{
  "num_hidden_layers": 12,
  "hidden_size": 256,
  "head_dim": 64,
  "norm_place": "pre",
  "positions": "learned",
  "bias": "all",
  "init": "normal",
  "init_std_qkv": 0.0383,
  "weight_decay": 0.0,
  "max_grad_norm": 0.5,
  "schedule": "wsd",
  "train_tokens": 407300000
}
MLP neurons of a small language model. Each row is named by its layer, matrix (down: output weights) and neuron, and shows model dimensions 64-127. Each number is 128 + 32 x the weight over its row's rms, rounded and kept within 0 to 255.
A block is one neuron, or neurons of one layer that tend to fire together. Before each block is what it responds to, as a language model described it from the Wikipedia text at the highest values.

Census and statistics boilerplate
L7.down194 [113  96  97 124 115 170 157 167 180 173 145 160 109 133  79 151 128 131  85 116 155 166  67 148 107 159 119 157  27 117 129 172 185 175  96 138 108  90 126 136 119  94 161  98 112 120  65 127 170 131 161  90  69 119 140 148  47 165 131 171 125 158 136 119]
L7.down605 [138 149 116 127 107 133 172 133 125  82 133  84  85 174 111 144 107 118 139 107 159 169 100 158 146 140 139 206 118 119 160  90 157 107 116 116 118 172 141 129 118 117 169 151 143 107 119 115 124 122 116 154 143 144 133 120 115  55  94 130 115  66 130 150]
L7.down663 [107  68 107 134 130 170 176 145 110 107 132 163 125 187 156  87 123 144 192 159  82 114  80 107 162 131 154 189 151 107  77 142 198 111 143 123 150 200 117 127 178 143 107 175 155 192  98  96 140 150 115 139  90 120 144 192 104 154 126  75  94 115 113 134]
L7.down771 [ 98 183 183 127  97 161  76 127 166  85 188 196 192 125  92  98 127 134  77 104 141 104 174  97 148 101  99 100  79  85 148 129 120 133 138 133 106 150 123  63 103 115 130 148 137 102 121 149 161  74 154  99 107 114  94 167 137 100 112 132 121 130 137 151]
L7.down813 [100  87 121 112 149 124  98 163 111 116 114 119 155 189  87 114  80 100 110 144 190 118  99  60  99  71 173 118 100  94 128 106  73 102 132 153 136  79 104 106 162  79 140 152  88 109 149 175 158 172 120 121 100 147 118 110 186 147 131 112 165 193  98 140]
L7.down815 [146 124  85 126  92 137 157 140 148 122 104 128 157 134 124 122 123 131 160 113 143 138  93 196 129 142 118 198 178 112 121  86  80 172 100 149 159 124 105 145 175 123 163 123 133  89 106  85 182 100 147 171  84 134 151 109 143 111 190 147  96  96  83 145]
L7.down964 [117 117 132 127  37  77 102 174 158 156 188  95 136 122 102 140 128 122 142 129 165 122 104 104 135 116 146 164 107 186 125 137 138 143 148  80 122 176 151 149  87 108 159 154 128 164 169  91 152 141 111 103 135 149 125 155 111  66  82 125 147 128 189  91]
L7.down1271 [132 111 152  35 107 175 158  86 123 103 145 144 129  95  65  87 150 162 181 114  72 118 102 150 161 166 128 139 126  98  83 124 120 143  92 186  80 131  96 199 139 137 132 152 138 100 115 144  72  98 156  81 151 120 124  88 146 171 168 150 112 120 134 135]

Numbers in data listings
L3.down84 [ 93  74 135 127 102 175 121 112 123 134 121 108  63 174 156 122 136 103 138 152  94  79 161 114 141 121  85 148 133 103 123  78 106 182 105 125 148 131  96 138 146 143 114 157 148 154 191 119 161  74  73 173 169 171  80  77 116 142  83 147 119 158 137  95]
L3.down105 [ 55 178 146 127 151  90  87 135 141 161  91 196 103 133 166  85 108 110 176 159 112  75 166 172 153 183 119 139 113 163  65 144 123 136 126 141 132 126 145 124  82 113  96 180 136 144 100 151 166  96 151 126  91 111 128  88 151 170 120  84 120 151 113 135]
L3.down247 [168 172 149 151 164 177 110 108 125 142  98 144 162 158  47 129 117 169 164 135 136 113 181 122 154 180  81 151 137 147 161  99 132 144 152  79 169  70 155 180 100 144 111 121 112 156 143 152  91  90 180  80  86  91  99 147 111 120  65 115 128  74 134 198]
L3.down489 [187 121 140 142 100 131 110 153 130 123 114 123 119  91 130 133  52 140 120 169 137 104 171 116 136 113  97 129  85 134 158 110 138 150 105 133 191 174 119 168 235 123 126 170 123 126 148  96 146 109 125 109 125 119 105 195 114 224 116 144 149 129 106 126]
L3.down656 [176 138 114 156 159 176 123 125 108  93 121  76 111 169 119 125 157 125 109 108 114 126 133 151 133 118 158 112 130 130 180 134  87 126 121  99  94 124 104 129 138 144 112 120 150 111 146 135 191  93 131 128  99 177  85  84 157 162 109 175 150 204  70 129]
L3.down894 [107 102 148 163 141 158 105 147 127  74 136 143 147 164 114 129 109 156 205 131  75 128 138 132 139  94 103 114 152 160 163  91 123 152 116 155 172 131 110 157 140 101  79 104 169 108 114 136 123 174 122 108 122 130  86 126 155 154 170 139 106 158  98  96]
L3.down949 [161 102 126  99 136 145  63 119  90 126 160 129 181 123 134 148 122  96 109 128 196 122 138 104 128 126 120 157 149 111 135 130 118 105 136 121 119  82 174 105 162 158 128  93 135 143 198 125 102 160 125 123 107 122 116 141 128 121  90 151  56 110  74 157]
L3.down995 [109 132 127 174 145 115 183 106 159 123 164 148 136 202 122 139 173 106 163 103 148  93 149 123 156 121 124 100  83  62 187 184 179 110 141  74 127  96 100 203  98 133 123  84 132  93 150 111  79 112 108 127 126 149 100 118 145 243  99 165 128 111  83 158]

Statistical data tables
L3.down7 [112 175 161 135 172 116 163 157 146 141  95 164 169 143  94 159 120 115 123 162 182  97 175 111  80  97 176 143 117  93 131 131 107 196  61 120 146 130 139 110 103 134 134  99 134 135 242 112 127 124 172 165 102 136 144 171 110  96 181  99 174 180  88 118]
L3.down439 [158 155 163 126 118  89 102  98 122 164 100 156 105  63 192 105  85 107 169  92 139 124 150 142 147  88  96 175 139 141 136 128 140 180  80 169 115 143 124 155 154 154 143 130 100 119 138 111 128 141 123 114 180 129 123  83 139 114 134 121 183  92 106 127]
L3.down525 [ 78  97  97 127 179 110  73 116 132 176 142 111 148  96 149 125  90 169 172 119 210 113 168 117 103 122 119 103 179 149  83 190 153 100 108 165  89  86 147 135 109 100 163 107 128 132 119 140 125 118 109 135 133 113 104 210 103 106 114 161 163 150 111 198]
L3.down532 [106 168 108  83 184  99 134 154 126 100 147  63 156 112 136 148  92 161 113 161 117 181 127  98  88 108 145 139  58 119 137 109  77 150 111  95  99 120 125 162 159 155  74 128 166  58 101 108 140  84 145  95 153 107 139  98 126 142 139 171 176 145 110 138]
L3.down638 [100 156 102 116  83 164 109 165 189  77 126  97 118 116 154  99 143 176 111 170 160 144 193 134 158 159 107 160 131 101 139  86 152 113  84 149 165 170 179  95 156 122 154 157 127  97 116 127 149 154 154 127  64  90 150 154 126 122 104 152 193 110 111 157]
L3.down873 [133 216  94 153 135  81 132 146 122 131 123 104  38 135 115  61 138 116 147 117 113  58 140  96 137 103 129 101 107  95 170  74 105 163 118 101 148  90 164 123 114  82 132 132 143 130 105 112  99 128 140  94 120  53 102 118 123  97 137  53 137  85 144 101]
L3.down992 [120 105  77 157 114 131 131 123 146 121 118  64  99 155  96  46 126 163  87 170 156 117 111  82 112 111 115 137 190 115 110 126  90  91 115 137 161 121  97 127 132 161 105 127 126 198 149  90  87 175 140  92 112 101 104 164  91 102 110 128  86 107  78 133]
L3.down1100 [125 144 126 141 184 108 145 129 117 120 103 147 103 131 124 172  82 126 121 133 138 182 111 122 240 111 167 135 186 106 135 149 118 111 204 120  87 182 149 168 148 100 100 159 139  72 147  90 102 158  93 104 135 129 110 136  86 124 120 103 122 157  73 184]

Title "of" and markup
L7.down135 [ 85 125 125  92 146 201 114 122 150 124 102 162 169 177 150  85 182 135 127 119 104 163  83  77 158 115 173 135  44 143 143 143 129 151  84 168 150  62 156  78 136 172  95 116 169 173  88 116 158  96  99 184 152  86  86 131  99 144 132  90 141 131 134 126]
L7.down371 [133 168 104 153 114 196 181 109 101 121 108 208 178 130 136  93 185 111 164 146  90 173 139 117  81 131  99 148 115 157 109 137 130 149 127 104 140 167 130  91 123 160 109 131  99 157 163 171  87 165  82 138  77 140 123 115  91 118  74  83 139 130 138  94]
L7.down593 [139 129 122 123 143 144 130 122  83 130 191 119 188 157 102 106 177 141 140 165  98 130 152 124 183 108 153  91 148 158 149 125 105 107 148  93  24 127 118 143 115 132 135 160 110 109 134 139 102 105 144 115 112  92 137 157 120 178 112 113 113 161 139 155]
L7.down921 [124  79 125 172 173 115 115 126 102 138 111 184 114 104 102 153 124  81 193 183 123 137 126 158 133 191 129 138 116 138 132 112 121 183 143  39 152 115  64 126 147 107  97 126 127 141 126 144 151 105 127 100 103 156 126 124 144 119 157 134 127 133 156 101]
L7.down944 [104  79  99  82 138 135 115 115 182  79 122  99  97 164 133  55 119 170 167  92 124 165 145 184 130 112 123 122 117 167  94 157 168 127 177 196 154 141 145 182 165 117 138 171 123 148  80  55 118 162 138 163 140 144 109 174 181 173 153 133 145 125 141 122]
L7.down1059 [170 192  93 181 129  74 159 100 119 130 127 102  94 131  78 138 143 133 138 160 150 122 132 129 116 109 123 160 128 147 114 181 169 106 120  91 173 103 170  95 139 131 147 133  97 127 160 135  78 159 149 109 115 131 145 128 123  91 134 129 119 130 175 111]
L7.down1192 [108 134  72  98 191 157  82 118 142 122 136 134 123  90  92 197 149 144 158 101 114 148 147 173 155 153 146 157 115 143 189 127  97  54 193 135  80  99 145 119 145 158 134 105 104 189  56 136 135  90 104 117 109  94  92 146 119 186 122  93 136 131 106 110]
L7.down1193 [108 114 124 151 204 128 152 148 146 127 173 126 142 165  64 140 150  83 136 158  79 114 139  71 153  73 134 127 160 103 112 158 164 126 145 120 143  84 189 108 131 111 162  86 127 196 151 163 163 138 114 117  66  95 143 150 128  89 130 126 109 110  72 119]

Post-noun prepositions
L4.down423 [ 99 104 104 136 131 137 142  93 122 164 190 127 105 136  76 142 142  62 101 111 123 126 162 112 156  89 110 190 167 136 156 119  97  74 164 160 197 146 171 163 149 139  78 131  97 151 157 151  94 175 127 101 131 111 184 141  74 148 123 168 135  76 151 131]

Mid-word surname fragments
L7.down51 [148 156 143 148 115 107 170 104 137 122 126 113 133 137  97 106 131 150 157 121 133 149  72 131 142 217 104  68  73 152 123 125 111  90  97 108  86 160  98 143 117 154 119 157 142  94 167 179 112 129 134 166 109  94 153 104 147 171  98 126 153 105 200  90]
L7.down227 [111 155 142 148 136 161 138 166 172 104 132 148 123  65 127 181  98 166  75 147 153 165 153 120 112 159 139 104  97 106 142 168 145 136  82 126 132 116 156 107  96  90 131 202  95 147 124 127 152 123 159 167 100 123 208 143  70 169 133 139 155  77 180 128]
L7.down367 [143 114 141  89 150 111 149 142 169 117 148 122  68 124  88 111 115 183  97 127 214  97 153 139 103 141 130 116 122 111 101 191  86 130  80 121 119 111  88 133 111 165 113 118 123 110 107 109 100 124 138 131  88 157 162 141 123 154 127 166 151 161 134 164]
L7.down547 [149  76 131 133 103 101 140 122  58  81  85  79 142 134 146 122 183 111 100 182  95 138 127  87 133 112 121 105 165 118 167 132  93 185 135 120 136 115  77 150  86  88 100 127 131 117 158 131 102 161 123 134 148 130  96 135 103 207 145 145 177  97 125 130]
L7.down716 [156 121 141 100  96 115 127 139 130 155 111 108 155 103 122 163  93 141 135 120 202 122 142 115 168 104  81  99 110  87 105 178 176 118 121  99 163  93 183  96  84 157  82  95 100 181 113 110 127 112 148  43  86  96  82 152 148  95 120 170  70  79 144 123]
L7.down912 [138 209  62 174  57 111 100  92 124 108 127 146 107 140 133 144  40 170  64 143 111 172  97 131 187 142  89  60  82  79 126 105 136 138 119  89  56 173 174 121 112 130 106 112 132 136 118 149 151 150  82 133 109  71 102 160  98 191 116 107 176 113 121  81]
L7.down938 [164 114 129 148 107 127 167 137 107 181 157 133 112 117 104 138  98 135 106 135 101  74 173 161  92  78 203 137 105 139 124  97 152 183  65 103 121 115 114 149 134 133 122 132 126 147  97 104  48 120 171 173 205 118 128 152  87 173 108 180 207 142 110 112]
L7.down1075 [142 159 179 107  95 164 143 143 155 132 116 138 102 106  49 145 127 156  97 153 119 181 104 185 114 122 102 129 166  99 143 157 137 163  64  41  96  90 111 173 134 141 100  97  39  78 146  91  69 145 149 110  89 100 146 132 142 158 146 146 143 137  73 128]

Word-initial split fragments
L4.down327 [171 145 115 118 125 126 140  42 148 187 123 189 157 135  89 148 118 141 118 140 117 189  79 132 145 153 126 168  75 197 136 127 125  94  52  63 116  90 112 128 149 110  86  73 102 103 131 141 162 140 106 150 156 136 106 122 153 118 155 114 112 160 159 191]

Census demographics statistics
L4.down346 [103 182 138 140 123  97 124  50 120 166 132  99 156 113 116  65 185 124 111 192 129 154 157 162 123 149 132 193 122  61 145 184 115 109  99 120 121 127 161 166  97  67 141  80 136 126 200 125  82 101 161 127 134 152 115 145 153 130 164 146 137 142 124 135]

Wiki section markup delimiters
L3.down238 [137 116  84 156 174 250 177  92 137 120 166 105 155 148 113 128 143 117 146  79 122  89  89 147 113 164 109 133 110  69 154  74 185 161 105  87 142 101 102 116 106  85 108 124 102 124  94 131 122 149 105  67 133  99  62 105 137 117 167 146 118 102 162  92]
L3.down307 [172 128  86 102  85 137 123 199 170  92 123 173 125 156 117  90 110 128 110 140 116 147 121 134 163 133  83  99 114 140 167 108 108 134 153 107  84 137 126 136 129 109 144 149 124 128 134 139 111 100 140 122 108 126 140 102 105 133 113 150 162 160 120  93]
L3.down379 [178 143 163 132 109 110 161  98 138 150 149 138 118  89 182  95 154 161 137 130 120 190  90 180 130 172 113 164 141 120  90 131 126 119 141  96 107 155 109 117 130 100 151 166 121  98 132  86 129 125 128  47  90 104 200 158 135 105 206 163 118 107 119 139]
L3.down389 [122 142 147 152  37  98 166 101 134 121 132 228 102  89 153 124 139 157 117 188 161 143 139 111 146 153  90 121 122 190  97 132 122 161 110 129 105 122  86 130 162 121 169 135 175 147 137 115 156  94 139  70  96  97 128  77 155  42 118 103 121 100 111 104]
L3.down623 [132 121 182 176 142 146 117 114  91  87 151  86  93 136 171  85 208 170 140 140 168  91 114 157 138 133  99  68 113 145 127 139 160 141 127 124 130  73 151 160 164 122 170 127 111 137 144  77 119 137 161 112 146 129 130 162 146 106 114 182  94 133 147 150]
L3.down915 [152 166  63 126  97 130 132 132 161  91 202 104 116  76 130 150 120 131 162 157 136 117 112 123 138 104  90  91  57 153 106 123  95  57 102 132 130 113 110 136 133 116  89 149  64 107 104  99 125 112 103 120  53 147 170  67 190  69  88 111 122 116 159 136]
L3.down996 [ 19 105 144 122  81 141 140 104 143 134  98 153 172 107 112  95  91 186 129 113 169 105  92 158 115  79 121 112  65  73 163 152  83  69 145 125 152 108 120  98 148 133 158 154 128 121 126  50 130 131 156 113 182 187 174 142  87 115 156 171 151 108 135 134]
L3.down1231 [139  59 132 126 121 103 140 122 102 110 100 176 114 110  96  85 140  68  61 116 149  85 110 142 136 131 115 188 185 151 176 165 206 118 132 124 101 126 105 169 134  97 131  61 136  99 166 126 131 125 110 138 128 185 150 119 118 141 161 111 124 138 174 113]

Y and j glide letters
L4.down271 [120  91 149 122 140 117 128  63 115 185 101 133 120 161 138 148 140 122 176 102 113 120 158 118 151  57 141 122 193  69 144 157 154  91 145 163 140 113 130 112  83 135 120 150  77 138  87 106 160 107 143 168 126 123 106 173  73 181  44 141  86 115 143 111]

Day numbers in dates
L7.down0 [151 137 103 118 150 123 134 114 114  99 123 144 101 115 115  91  91 155 131 143 116 133  76 141 110 153 138 141 122  95 116 127 159 162  98 115 182 140 186  75 151 180 145  93 173 117  72 147 116 181 160 133  97 140 156  98 137  99 160 115 134 104 128 185]
L7.down72 [128 104 115 119 138 176 138  74 146 170 157 174 125 132 113 134 140 140 149 203  65 152 176 132 118 144 117 127 157  68 172 159 178 122  95 121 111 148 114  95  65 145 116 105 120 133  97 109 106 111 116 117 105 124 110 111 164 133 116 134 127 133 141 131]
L7.down245 [135 156 175 109 133 192 166 181  81 121 107 143 131 124  93 194 146 149 141 143 147 110 166 172 118 104 127 107 115  74 147 174  70 126 182  85 149 148 110 164  97 171 167  93 102 122  80 125 124 149 141 127  97 106 113 111 124 147 157 120 119 124 107  67]
L7.down250 [ 95 129 114  88 148 136  88 108 141  88 132 101  99 152 138 160 154 136 182 116 115 129 172 138 150 150 149 152 118  89  75 137 128  38  49  91 129  89 116 118 170 102  90 104  96 113 159 111 116 140 141 116 118 155 167 165  93 127 170  97 142 112 132 100]
L7.down557 [ 98  98 106 128 137  91 121 129 125 142 145 158 122 151 162 141 118 160 121 120  80 146 124 153 168 106 124 175 127  93 165 103 180 128 153 146 146 172 121  58 169 200 130 143  71 151 152 123 135 218 145 132  78 156 155 112 200 160  72 140 107 139 134 145]
L7.down726 [113 108 120 173 109 172 139 107 127  64 111 126 117 121 119 152  88 137 121 170  52 180 155 142 150 153 203  94 112 158 121 178 123 132 122 101 114 128 105 121 156 109 115 123  93 103 121 113  74 111 143 113 130  64 116 111 144 159  95  99 158  95 148 168]
L7.down861 [ 91 207 111  78 161 148  76 121 120  89 138 137  89 162 105 142 125  87 145 114 149 144 101  64 135 102 148  97  30 137 127 136  74  92  70 106 173 148 160 130 134 148 156 128 153 133 151 146 133 155 171 164 133 125 111 199 182 153 112 106 155 158 106 164]
L7.down902 [ 76 133 101 189 129 167  80 193 126 108 112 103 140 131  68 101 160 129  70 104 163 139  94 151 153 151 105  96 115  88 205 104  72 128  69  96 154 120 134 140 168 104 112 136 153 223 160 127 143 120 121 160 151 133 138 185 128 151 140 153  61 117 151 132]

Word-initial fragment after split
L7.down39 [159  83 155 140 153 127  44 110  90 110 148 168 155 154 135 100  85  99  72  94 176 126 135 133 165 161 138 133  17 160 165  95 146 122  98 100  91 118  69  93 106  57 113  82  80 140  58 148 124  69 182 144 142  70 164 115  89 111  80 104  85  96 126  59]
L7.down86 [182 156 120 137  66 110 141 116  50 124 146 151  99 172 100 144  92 139 152 199 100 186 134 105 143 137 135 178 106 159  91 154 124 190 103 108 123 133  67 154 109 120 188 162 115 146 122 166  99  75 147  92 106 110 105 175 125 109 150  77  86 108  89 111]
L7.down214 [139 114 184 122 115  70 182 133 174  61 133  72  90 129 123 105 136 117 132 118 164 104 141 106 103  42  69 164 129  99 144 176 110 135 215 126 136  95 196 102 103 138  89  93  81 138 145  80 110 137  61  77 150 128  98  79 163 136 136  92 158 115 158  97]
L7.down230 [118 162  98 120 129 160  72 173  56 137 117 126 123 119 156  88 135 164 138 132 152 150 162 136 113 155 154  84  74 185 136 214 144 100 162 170  39 121 131  66 132 128 152 162 130 194 159 196 175 147 112  91 179 140 140 160 152 177 128 113 101  81 131 155]
L7.down351 [115 130 136 166 134 124 151 124 134 119 115  97 202 139 134 140 119  93  59  68 117 163 169 115  70 157 125 143  61 131 121 131 120 146 110 114 139 124 130  97 188 119 206 112 132  92 142 133 116 101  84 129 139  75 130 150  93 139  94  78  37 134  76  58]
L7.down766 [122 123 119 134 130  96 114 105 159 148 191 142 158 174 162 148 145 125 139 147 121 149 136 135 119 173 120 160 141 128 137 124 182 119  60 100  71 157 162 120 166 116  95 146  75  86 119 173  69  89 100  79  32 139 144 136  72  78 108  83  93 169 108 130]
L7.down820 [148 102  98 139 169 110 167  78 151 141 145 132 114 125 155 129  66 155 151 129 173 156 159 153 120 177 121 176 109 196 146 116 103 121 151 162 106  85 112  94  67 166  82 161 114 117 152 136 138 180 134 186 113 149 204  95 136 167 146 141  67 157 153 127]
L7.down1031 [173 137 122 128 133 105 108 141 109 148 143 117 103  89 127 132 112 109 132 147 121 135 145 162 151 135 127 161 102 175  83 186 125 120 100 109 120  90 161 116 139  87 132 102 125  94 200 174 114 166 112 144  94 184 139 145  89 204  83 105 127 147 142  96]

Mid-word "-its/-ts" continuations
L3.down32 [ 88 137  58 146 191 108 133 120 110 142 148 129 127 118 149  95  78 136 102 166 144 126 205 142 144 122 149 156  63 174  90 155 146 145 141 152 127 181  88 143  80 102 103 155  99 181 133 126 106 168 142 126 113 208 144 161 135 109 109 168 133 144 148 106]
L3.down290 [144 111 112 118  90 162 163 112  69 146 144 168  86 113 151  86  74 144 120 118 142 107 113 172 112 171  66 184 108 103 122 124 159 139 117 154 135 114  81 114 107 137 113 156 140 133  96 125 136  60 135 163 166  87 190 155  63 160 136 118 103 121 118 108]
L3.down310 [171 135 134 161 105 168  72 130 142 135  86 111  86 109 219  97 147 196 124 118 139  85  58 148 119 108 121 101  97  75 111 168 104 150 164 147 123 124 200 132  96  95 150 124 119  61 161 126 158 181 158 176 111  87 167 141 119 132  90 121 110 130 179 187]
L3.down450 [173 162 146 193 131 124 101 112 144 180 120 142  95 191 170 117 141 139 105 144 103 131 116 145 155 163  89 131 102 120 116  96 134 171  70 127 129 169 161 112 157 120 150 146 101 151 108 128 151  85 138 120  55 157 138 174 166  88 105 114 144 147 125 115]
L3.down555 [116 137 105  98  87 156 145  97  84 113 154  99 179 158 110  99 145 167 129 172 166 145  95 171 111 155  70  80 124 142 109 138 116 124 123 151 153 150 105 155 126 135 166 135 161 156 132 133 129  89 156  50 135 144  79 137 170 135 108 146 191 192 139 135]
L3.down926 [134 174  75 181 101 121 113 130  42  94 112 117  70 154 137 100 144 147 135 120  63  38 174 123  82 196  85 121 157 146 107 152 131  90 168 130  74 123 127 182 141 135 138 128 132 119 134 128 182 133 161 107 122  82 134 141 104  94  43 167 100 112 113 137]
L3.down1001 [153 188 120 135 186 135 116 124 176 123 138 112  67 111 166 111 132  95 124 128 132  98  60 135 116 182 134  81 151 178 138 127 154 144 115 153 150 151 108 160  76  94  61 116 149 142 181 179 134  92 145 147 101  79  92 133 147  99  93 101 101  84 155  67]
L3.down1099 [148 114 126 122  62  78  70  90 168 117 145 160  78 115 168 121 139 162 157  63 153  69 108 153 155 150 102 144 130 155 121 177 162 105 158 191 111 157  96 174 127  94 108 104  89 120 129 114 151 155 112 127 144 104 167 114 134 101 151 105 140 131 120 122]

Two-digit number tokens
L4.down1077 [119 142 170 162  53  88 103 129 149 199 108 148 110 119 150 128 177 118 128 139 122 143 182 153 223  12 192 119 147 117 136  72  75 117 134 117 107  78 145 112 154 107  99 153 122 125 154 152 141 153 125 128 132 113  78 152 178 126  91 108 139 129 191 175]